config.yaml
num_hidden_layers: 9
hidden_size: 768
num_attention_heads: 6
num_key_value_heads: 6
head_dim: 128
intermediate_size: 4096
vocab_size: 8192
hidden_act: "swiglu"
norm: "rmsnorm"
norm_place: "pre"
norm_eps: 1e-05
positions: "rope"
rope_theta: 10000.0
rope_fraction: 0.75
qk_norm: true
attn_scale: 0.133
bias: "none"
tie_word_embeddings: false
parallel_block: false
init: "normal"
init_std_qkv: 0.0196
init_std_o: 0.0
init_std_up: 0.0196
init_std_down: 0.0
optimizer: "muon"
learning_rate: 0.00866
lr_mult_o: 3.0
beta1: 0.93
lr_head: 0.00465
warmup_steps: 26
schedule: "wsd"
decay_fraction: 1.0
decay_shape: "linear"
final_lr_fraction: 0.02
batch_tokens: 131072
max_seq_len: 2048
doc_mask: true
train_tokens: 899700000
max_steps: 6865
dataset: "wikipedia_en"
MLP neurons of a small language model. Each row is named by its layer, matrix (gate and up: input weights; down: output weights) and neuron, and shows model dimensions 400-655. Each number is 128 + 24 x the weight over its row's rms, rounded and kept within 0 to 255. Numbers have three digits each. A neuron's up and down rows have the sign that makes its largest values positive.
After each neuron's rows, "fires before" lists the tokens most often just after its 100 highest values on Wikipedia text that the model never trained on.

L4.gate1832:111109153123118164127114175089086138148130090104109127081094146136166135132155121125104130162149136144165132168100116133135123126111174133157184107132133102128165125174089124156120093127089160113125157152148139139140104126108151111159114125108139133093094114129133132121118106143110164080103127122141114121130155148111089119117154148135145121115132137140158137136100149127134124103191148124111157149114105101136149135067156118143116136132123150112102103143133168142092146104119168095109096162164084086139130176156114118088137179161121124168169130128130142121145140156140149149138101153114120146124137120167163097180100150135159155131129123161074128111122132119158134144105136141151099108121172094106091162144135176102128126116143132088156144148105112154139091151150167
L4.up1832:139099082110120121126141121116099129154119166161108105116151128116159107109135117099121082132141118133152126103137125173149089181168102074125152141143156135121163135163082138123146127129160117143118153126093111109154155093146142121133157170098108135105034092125121130116084160131114127128138135117114125147138139134143128133126093143101141100130119131119182153129147163142129154155165158107144126154117110141102099096135132076111144110161130135086123087110122155119111097131121100112082115101125119090151131148107136120112097134113063114139164127077123130114116133135163111094101118167094147089093077117148133117138124103140121126113117121115098082096131131139164127103103144117072136133111108110157151125140091145169105124127148122107116115161124092115138111125125109
L4.down1832:149118123109158121127138172112125133100161119135134066118145154123164157114123153128120101103124110150126122135109085113161139119140118118125103134134130128150122119149127174153123132151169158099148112133156145116154114140091155131149113119148108089104128154138108122113143082145122127096107165129133094167163174091120114102160109135140084140125139127107134129093151118160100092117120153143138139195140167103107089100073148147145153144170151109089175108103137155146095100117134156143098131147143123122138132175109135145116158114147122144174156153183112112127109093157128134127104111147112158111111113099106143145123137099098159140116138112130110133149142135161144132133100096101140140125112124130137143130189099094134117068084125171116120153159120126067118106150094137
fires before: "\n\n", " a", " an"

L4.gate176:147144139119134102084110154134159126148177105145124167103137091132112097136102131143113162132134160125135124126146141110095141131129152123120120141079131143124136143095111139136145156105084125130126125161128143084158147094135129104123161113149162168132085121151121148146153090098153108107168127166080115147136142197152116132098135115128112137139094134146121145148162150122124139177163116083155148180115157162157128101090109124131133169093093094131156127160111112109142093133113099168093164126174094126137145159139181112163132093151112095112141102130068137111121154142158092104136131084142120144132132179174135130120089097149132147090118119132116117127155196130118126131122116143121103090118161134153150124101146116137122151075160135098135098127155162156157096123121130
L4.up176:106087179136142114087092182135130157124161101113146134160123133111117124093126083122119097141140171118115128131126113147122088127111139106102077101134126116107127112036153098130078135137074104144152121106084140128121136093096106131104120115076130152128092144150119138105106154114124089158140124123129121165124135159117114120125111153139116109145135138133146104155161140145126119153125069152091111136131113100134125119140138136114142118151138141158159101155121101113066123121151133106102134084087145141141162143130135131125153081132168111127126119136117158123120114146146157101113109097119170130169154122086119148127122106100163144099119125131181100148138136077137138078127115133090154110156131108111138130121132150119093124144117115101088153107139148128124141122091161
L4.down176:190157110090133143160149140103094093138155110088089140123096180164157103160109163119116101097109164143102105088135134127146200104076105127132144151103138144142154128145143135130099100153124134180141124124151122131102144091121095170118133089128137135119148153193122129124127120150123106107120151102136105153183171105134127118120137070149159072163149131105104122115142139146124106172110145088091154120121148148159185148137147105170118189134136124139125158149142116125127113103129122134094111090102148102123138111140153123133146134149148101156112117138124133136080142135149126132088114143131166137100114114143148135115086155163141201113148120096090136145180130147093111066148142130110175124172140129136108107105144123119098121127135105166149102173109117103148079142146130
fires before: ",", " of", " to", "."

L4.gate1915:129106111175133174149097114102153153147104141095134122152132063116127117093109130108104113131145190154107123129133210107107134119110080129174125168124127133103160105116108136120104111138113114156087084136137148101139145163093149104162139138144117122115097108131105149109104168169131083116140186153126112160134114158138127141116113101131123121151102142160129103133112120121106168123136115124136129112096155189156143109135130128176128158118132107082119096167123147145149110132165108121140152099149179141130117104131113123077149144110160147143117127129146149142118132125147147092105104094093179134135156160142137142133111136135137140157109124141133186131078106089109113145155167139135137112169136145105160106103138110128139116094113124121107086106141127159164134150124132
L4.up1915:162082152140095145134139120091134129066110177128150130157102121107101125090101142145123164104133079114141117098108134139145126127085114119114115150137100134114148158116085115108152119146129079114153109141111151144071127132132154123106154081109149152143136122139101103117070105120165124137150130150163120140135116129124173127128151147101142118128160136102124141065110172135136125127150134161141090099135120147128134129120149124123105109137091128111096108127146109142165100113172120162133131149164144129164130102151145123152102111129132146122101129129114091078131144114156104132173162184173103100126136153118123102130140155155153140146130135155123148099143175158142142179146116091095117114131174154130158115123117062145161142119130134114103136123103143117166155113151129
L4.down1915:138116168136081119135102136134083098113131136085140112125157102105120169094142106147135143130142100104103130170139102168141174135134133098120099143126119121134147105127142135111108139124154142165155198105095130135133163135099172145153141114121161150152102115123133138143154097117111130163142125126149163152121102133115129166105135089127134143126144136130157133128122105114130102133135153116131124159146112125148139096138061109104101131147122164125132161113081091123132155142126097146136117122123145117178083160119147161126139120135134091124132158148098093117137130108131138104146151126134137106113154103133106088130140165116101144110113073134128142136117126139151138072114134150161184094118131132100133112175114121139166100135104143113160139154161140124151148135143100
fires before: " |", " Democratic", "  ", ",", ":", " Republican"

L4.gate383:147170120119122082148130110114097134150130084137128107166126144185108134149166122110114157118156103185113104095118121172075135145097162115093122116147152149101155124099131119121165175120111169119134092154140140097142148153089134140153124131143168135164157128100128145153085117110119142134141124078158149117126140111102112140113097165115156144135100128133140118128178125075145166132145167112131163140116118124181105119178117154149112111099097115157153117159124047167123150139124131147105142150158099127149089130110144103138136074134137139117144142146111105125108100122161166116119138171168117127112108147149086178068132137149133166079144093083117179144106145108166084087154129154134126139144119084118140101133082099156143131105172140166135128199156140118142172091133154
L4.up383:107087140162128156136161126161137090138128173121106139124125132122144133103081137151151126129091134087129142159151159139070108157123111162169120124069112122178120154122165129103105135149137129122107133161151134136130098149127140102117092154105117145100150159110168145142091152154108129103142112135132117114136128138113107120100143095152113126128173096145131118107137105182122182124114114152096071135129122156152135120136176071179140138140117133129092149125111148157151099121132120142105129118132128102133145122114116150114174183106155138125091092108125131169150138156149127116101123129131124129139157134099129078113113158102115125170119138122107107074156140126130115155145151153115128163085153142110143120093133137125111130114121128122115099145090118111131155124176109
L4.down383:101163160122107127126134160145081129137171141129163130163108177136149140146177134122142156144178105095118078092124127155135151126143107125111113145142135120144113168086110142150126125147167134153159098111106143141139106147100133084116079120129131107127140144127112133153153099096143118158111133114123072142126156098121125146134127157131148130140134143157098115070177100094094131139135126132138115126126121176101126133163104104116113149109137194146138154107120130113100079140138134174161169148127099131154173137153120123130139102147100124110130150086109111083116110132109167165127114140130162163132097127085133159146140119160153109088123130141091119102163082112173093081129108124124122126146133147128145133144118109115127140105137087140103122108139154128143142112140110
fires before: ".", " in", ",", " to", " and", " on"

L4.gate2421:097143131150127139114142142122095109106116155083099130112151142162103160145135137143114130154147113135134137103172124084142167123201115116115124117117092171095145117122135169133142155173118097139185139161068105137117148145119136114150184134129157096114139121139163136161139121095125165132139129113140114095153132116130123171133139136166156169123132074142156181108161139111086105129124158059163117159162170084127132145119134159133096144097142149155160113142151115115127098116166125148185112118125108130101104183135143149121150091120176113140125109160063120126130140122115113143125121123116122146115130128126141127123116103137126139133134165126140138117112104149156197101153132101135151147136134154165115122104109112150137100118136145095115150141113120137100135166157090
L4.up2421:139100099100077152129136164119090177123124129127116085100119142122114129091179101100148152154133111152108129140142142099149133114176122091098151140083118152115145137123116134166129119142100106100182118132114139186134134082123127179106158124108155084091137171123134134148119139101136126101142126153146105148101134160119105137141129130124121151128131142115121174106137107162109134156147123084118106154115169119147106164122121141145066099097068140111173143138109121099148155083102136139122125112143110166121096105093179145099182124124138140116110136142067161123147090109189138162148143126126156107170125160155100136144163045145140120147125115138140133139129142075136167077087114146186136145110118111131076123135154069138109134132171161151162133107119131110140122107145156
L4.down2421:124143127118142125090141128129124082127113117133085111118143155121156149145129113132130135124126117131125130124120115135144102142140105143180125138101177128121104147133097118114124154119144107086086089152118124124101120126154111184100132110103092160143101097098112118150136111132122142109147087115099181124137154144145155123134136163139152106124145095142074172092125101149117146180190126108105151170131173120111081086082159091111079123163138094123120141129124131106122123116163121140109143113110108134122105107141107140096086135112133106153128091154108122123117130127114141177143113179151131170167119117119116141115118110141131146132083143139114156150120109110140093102141126108171114080107101117151127121133120105132087086133096153165105124129124136101104090099122168
fires before: ",", " the", " of"

L4.gate4075:100087141131140127088175124158130151130075119144117144083152158143111081074138112128142112122113140137099127159126153123116133160095103135069145160133133137094133090137114127135087105140126142124144119106158136127135148133160124159143096126129118074145147130081103114092121096153109112135164125090153108132074144134110124098136131145125101123088103126105166081157119122090097112117162138134135128130100099138166091146154188132145119100119090099131131150103135142120130139195124128106137127172118150083114090124152131139153150110098126158134096123140154098145110165145115119070163152113121061102151103151097116145135110170092061126095131123109123137102116093102165141145133167124132113156092150150183085171123157135119124101160145126119120119112174157116097106116121124
L4.up4075:102121163148110139107168134135166130125128185144139135114145132112110122100147154143145098084105179114127126171127138138088138129116067094162120165145114109144153122143141143141122112175143154122121123131111142136135132161160151134113128143120126113182117073123127107120123104114116140119158099088146106152180089163146145112120101161130114117102076171126076113079109142164139143153143117126136109091142118157116128139152154113136158124130103120137140150133111172126121133135105111115107136130160119129115138134113129143142106105107125136139133157177120138151120110165117134100153144142121101112144113134095134147115106140081133099128158183142158100129097142110157119165132116138136136174130112150160108147106123137143121099138136140118127171154127127109083097113138098
L4.down4075:121122187150131113109140128121108139161146109135116116149097143117132112091099101120127100113088117126160123118180120130075147140134093155148149113114111077091107140112104141134102131114117168161135126144155135141156123104163114119092101120117151136135072098137161117144147203129151146122146082117146116128112131123137119163155143127098120096141098082134137077114182127140096122114141155132108100154089142102095113101152127145118094124153098133124084113097145123138113169113130134128118109115125154114114114138130121080105090137123142161128128123117156114106110135170165108133088148189118141163116111121108142136154133137159111091127121095095086124125099099158143091138131160095138141120112138084113138135080138095149146115178119105174129128163126137089108119092135125
fires before: " the", "s", "ing", "ed", "d", " a"

L4.gate1001:131140141141139118146109151117127131096124133146120089149116141098147092129112140122127152093133146080107130096131148101102175148092121117146146148139139138086129108149094090134106165097166154140142137140159132111102126141158134156144090161162138137151112129099101088175146121158114104122140167117110098104127125122106146101092139124185139085083143133150106115109087100116117128159111156142157091088140148109115122125179174133137104088122082085130101096138108157118116116115116132131095141144118158095117128156129131132140101136124147114139153149123145132135093148138119141129102110173127124050155122114081087135086120099120149164141136113122149159121142125101134155128135146149078148142150154181127110146092139138111125150150159136136099144135164110088122137126138097
L4.up1001:127101123152123122101148123096136123141131147162168095125118176092161140117114128156150125149118103140103082182122122130058127112130135161099149120142116114096154147106167102150128125134136146157111053116135129139134154154128116116158148141128114116176144142098118111127121130112108134119091101135147137140133105140100139138091105108109137133115124140135098127180058091126111148139145125111115121131166121123111112134116150154122139129100113100156143144132112153099097083123116117121133138146146108144135096140105174105143130132143128112125146158139134150155166114146132136123127139115109099122108124139096132142051146127108151177156115194139160083096144123098165124132108126125168108121138139134108114139084110125095110112154165141095149125142168147118103146091163132
L4.down1001:091134153157144170100094135165107102134121123137121110150104140131113086125104164125139126082095099122170101101137108123147162074100134146131161136123125111072101134174090112084134110105114122161117135105109120053098114128109086159119114073108111123151070111128122094143124171152138140125146093115117125104142092112163109131113123148154156081136140106196149126126123191153082118093137120113153110141114100145140136100136079130151113133133098128104094115135120100183164114101114129134095123114086129111143126128155123073098128130154135141145144134135153131110144133117133148127104146130085137078127100126112108119122143102187137142111135127117110173159112083129070107139117105104160112144127166099150153109082120145105138113141122131107134124125153096076085113084141134
fires before: " that", " the", "s", "ed", " to", " on"

L4.gate3407:107131155119092132137169130142132083094142140113171129134093129132110103142119091144116114061151144117155152141124125124144109145146181114157118171090109108123131146147104105122121147180134126096092094116146076121139135127205138151111100106169101150060154118123169130128072109127104141125184137158146123117156106132103149122149117148124116124129125110160126103135128145153114089081106146164128118157113093113134141138126179135095123129106107151125130127157155135115127119111135124110125075148116120142137109108118115136181145128101095123099133092144127123123140167138123121106146144121167144098136131148147113150077126079152132088105131120132133165152100150161150104132164135107142156112167105149142112108153123111123180125121130113105109112102128137101133116109136128
L4.up3407:139152091116103094156148135148128160107122133141096130130114113121093091108051186090138122117118119153162118179144138109169152144108119137139110160125154097098096131171137100110111132129145070106156151117111143117139113145121128124127149126141141114130156189174164149137093112091145133124132125166116118161108137128079163130097147128089153090127116118081120141134138149122165136149138176122114097153112118122094110088145148144143164114099105134139122119150125144101139114100134121115144096149071121151132113185113121140133133145150159115141085093136109173107126105146129148142126138142146104087124106093149111079151098114112102106126084155134116122138144137088130128142135139168137121105154140165119130105135107116173101132105137101164094144103084152159130119152126185
L4.down3407:130132138098144122125127133143114143170160131121112111133117146136137117115137097147074186107113092142110095141160166108112135154124138097149114103113149076111135141086107125141135147098110083203096098151146116138096140098110102162094126110137120158121106114098147077157137122079155129154117142116131112129108159135134122122120124129133125113085117116168129181134126102142119162131146123172127122156142148099151124112122105118131115112082119125151128120122095125129098091131153162139133166138121128147094111111129113123086157138105134117113107142139165146135070128124140116116129150148123111119138103143065145123132126139164101130141119165169121141082149134135146106113116092104133100133125139129091126106087133147139190123134141090138108111107063113126089117125152130
fires before: " of", " as", " to", " in"

L4.gate1741:140098093129107148107132147112089155125111151118122119152153159161142163110105152166111129126117179164139101124116154103085103114130123106117106145152099077184087127114112152109151129127113119099110112111116149097123132129110114146105139132103146078144116158128116122131109124075120121136081126136072110128119140145156086108130144150120114139078108091168112132126088128155112121163137165137141115114117116101077113107122138130147148107165125099136146176134106105161108159129138163146141119169094107132141170032122133099107142112120132087167134136122113137098133124109125123131142144105125147120162170100138102109098119138123108084138102149140137097136112115091142111156114128112123133109143133098119132107123115102097156108095112140185145114131131132131137130140094121
L4.up1741:108154140118149118112112130118105138121119115159112133165141145152108133126118149122135114155138159105162109107132115134118104119119080087206150155115099158150141138132146120145135134118130104145130098121101128098140151140068164138111111164117107108079126176150152077113128120120082127149131073147124117119115106101120118170134184133123106075139166168143145151148168121113138136121139160085163155140186103123123141102119139111124118131107144131157153163147190120137150104168147145149126106129146129116095130111118084151158105084121141113141120148109097146109160135124098122142146188120135155122124130150123120119097122119085108192139100116152120109107123076121142124108158129116166148157117111113164098094130119104143099063152126124111122099115141191132097135086130121
L4.down1741:136074124142111160105134143132134108106145096151163134133153142118106118119150130124116118120125116099124114101106138188159118102125105154133150127129148105134147118080107125129073130146149144117079123152121144130178121152110137138087127156160113133116148079131138081159060099117136106095145111109117119109175104115128140119098139107145129176124092117125109118137141126149172115150101124085116128122129124087131111171146130120155120137126118144080126141130177080132143183121125145152130138158113126126120112120189153116101127151080128113101151109115159126153117132145167126159141115160141138137127120118110177119151126126162128134129131102133133115090137158099172110139116129123090079147125125116136101122128126150119118159114132114110137119142103143124099108114116104
fires before: " by", " in", " on", " into"

L4.gate3359:095137119113150076142150127103147101089130184120125133142158144137119096145115112145094172110172129133100124176066137150121159137146116111147126134129116118195156113173141114128118132167138139134146128112071088113108142111134095132138123145146112133119100106142098101138106122143134127149106155135143130107160120112129094139120132144143095133073114135182138148107112105128100128139153148083143152136133155120097105128167154129127126096112178129132115121139102105101150128126189153116168137126108148118117157052143123163127101139125118108150127120157110144090092164163132122147168141146145142164151134131118151152114139154123138097149112115160148111142122167121125092110105159144130115125110064129096134092128087122128129120103124120095146109087148128125136112149098179
L4.up3359:120114155153129079162159135123149127133128166113142129123130129150127099153125141154067168098176153148121132157074124129135149120134132106162140145137094117196150093153106130119118126141122152104156126128130112108122161119142098140158132126143108135099113134137134128171095128137158121145094151128130133088202110113135091144150131142139112137100114126140139138101114088117101133135138127079158142148130131131107142084142139137113139102121190136136131135142100155120168125141166195125164109098107131124100129061112104146139094149129107168159118085139112121110110171163148135179146152192126131155166123153135160142084111167101120099158114127167170110115133161105130108104111160160114126111132082152130139133104093122128153111094130107132130097088156097154113117131078145
L4.down3359:096095123123175105178122101170137179134130144120153143117117143078152126121121128117119117163113087106147123122072109133094119126119146144157164142161125092124133158093142127147076113136082118122154141177156124085155123111117136110132122153141086094103121120147134143134114125138139081132126078129160133109172096164108136139122100113119109134155101109142141131189128127116146151118111104085098081121136149090121137034119157082133153112147124119143170123102122142167099190081158152144111150134144061104064131099100119170102161142138102133103139137160121135149155098136152145129132150105124152109110115197139173112140120148121102108147134113141157153128159187065172168158140116137162096096120139137144133156111126151112118125105152130175104125147118128159098138089161134
fires before: ".", ",", " in"

L4.gate1995:130150157138140168081154137131129171162167177130131132137098145098132113100132135114084138151112163120139125118151112133154130112094124126101099090114173115144124130093107153134152121149173109177104092121119167112106147132122174150107143099133168105124138073118136141132131111134092142102171110144131091162134169114142139121145109128110117138095129122113132139168128122135115117121179163121156102153133132105110159170132121124096179104135117116130109161114099152154133128152101149124155126149163134102116149133125121124092124132142106126103146109159153154109143107104081133096100109133107120131117132162141140084135109104110101146151138103119134124189152142085112127157098119108130133110118100095133136115108110137096101140147107105160118125133131132124105119123135132
L4.up1995:149124123096130168113140142125132170159125115148121183114125140126167115138158115124101164118126132106117064138123123110145141123098112088125124156099139119158136146175146125128112108135108130145078140112111125131143122127142159137143151149095136122146123124131134096144154153098153119093132112108074096132127130120154142103142120131154112090139134143154187140184123129112143122099159112051138101117114125141136138129107145170134157110153132130122088174111156119148106109095087146127115124082123102120146147143091110116124124130108096121062150120125158142168122112130101105137150122131115129068161114131145135088126147122096108144077129130133155117106100157147119124125099129098135130123158086075133078139106119162106145156133121092121135138152130136132132119169137150
L4.down1995:110115125111171187102115152103115134156180176151154105128097124158168124103139133115113106119130097147162106105131183079175148156149111157124118145105165120145142131134123126121148146147129145114129108104133179127106118131183142118107138139139133175141127092143149112114141121130098146173126109168152142145138139107096146119135102165114088118116175151132112152123151139128145146094126103151138134141124115147113133119145139095073137119137114151079105140162156161155103148171093142117108144141075142119155136066124078138113121112129126116120102174183136143141162149140124091147145096148126155106066113101160142111109112116119143116116136140116113069083148163148133116153112146143137113109117126117101038185136153142103115124121141115124113097184124107107096156179145123
fires before: "–", ")", " |", " to", ","

L4.gate2696:100163129153083122126117139153133149114108101033160101131112120129118115138106109122122106166148140123148118079114154192170125144154144116141114095125124129120131142127134117121174130091089195115129078087088110117123168089135121150127158119153121142138089103107099144132127168150146121117111146108117109141144147140141109115119105115157145097131108116134131079116114104111152152151089150115136107144136148115125151133131115207131121106105139165106106147118153146121125091149081134176140125143096127109106142130078104075127154126128116106129124152129096141097094153104159134130164137083116151139162105182139190191153141115127121144153125114164118136116169109158121124127109122131123125135137145111137153092166154067123152108123177122093179192123119128139148105146138145
L4.up2696:112124122101106092100124122162084113116132092136134127106084118114141154140128146137147109108139127168107152061120137140171118118114159110102144115167132141080166166166104154135137144107133121152128105121103106113149138144165125118155088129129119129127115117157156211118094090136118118122127099156132150129114149151083139117151108152096117184109147153113180116139144105098137157106155158090130120107115155108101136129131129139098100109116112149114119166161106132093122103112102150157125119132125145151143150139125124145106128115165114060148142140101172152138108121102154140144096124121142128133081112119145099136177123142147103122153115133156129122125166085090186079095135094140174141151137129129154108113129121134129171080106152108128152148115140111136095088121100150
L4.down2696:138120139128116138128139145101132146114126121156112112168146120141143108129094145129119134129120099111135106129122086108128139123070145132142170122123113160130138130090178151141133108084158088107124130173147133136158156117153107089162117147118132147125137157140109150114139146148124151143121160096131129139158109170195132114125102124152108127165068118128127112134109157135136135094145143160098125173135121119126100052141075179111144066135149112111077122118098129110133163127128095130087168138146112075097100135134135154177137099113133151128082134162171115130144108115181122081110132172108116169135126100142112127104180149121112138141085127112083131093101155122104116139125118112089147150095169102152126136141100174138084127145166123141154111128154105150121147111112121
fires before: ".", " by", " to", " in", " as"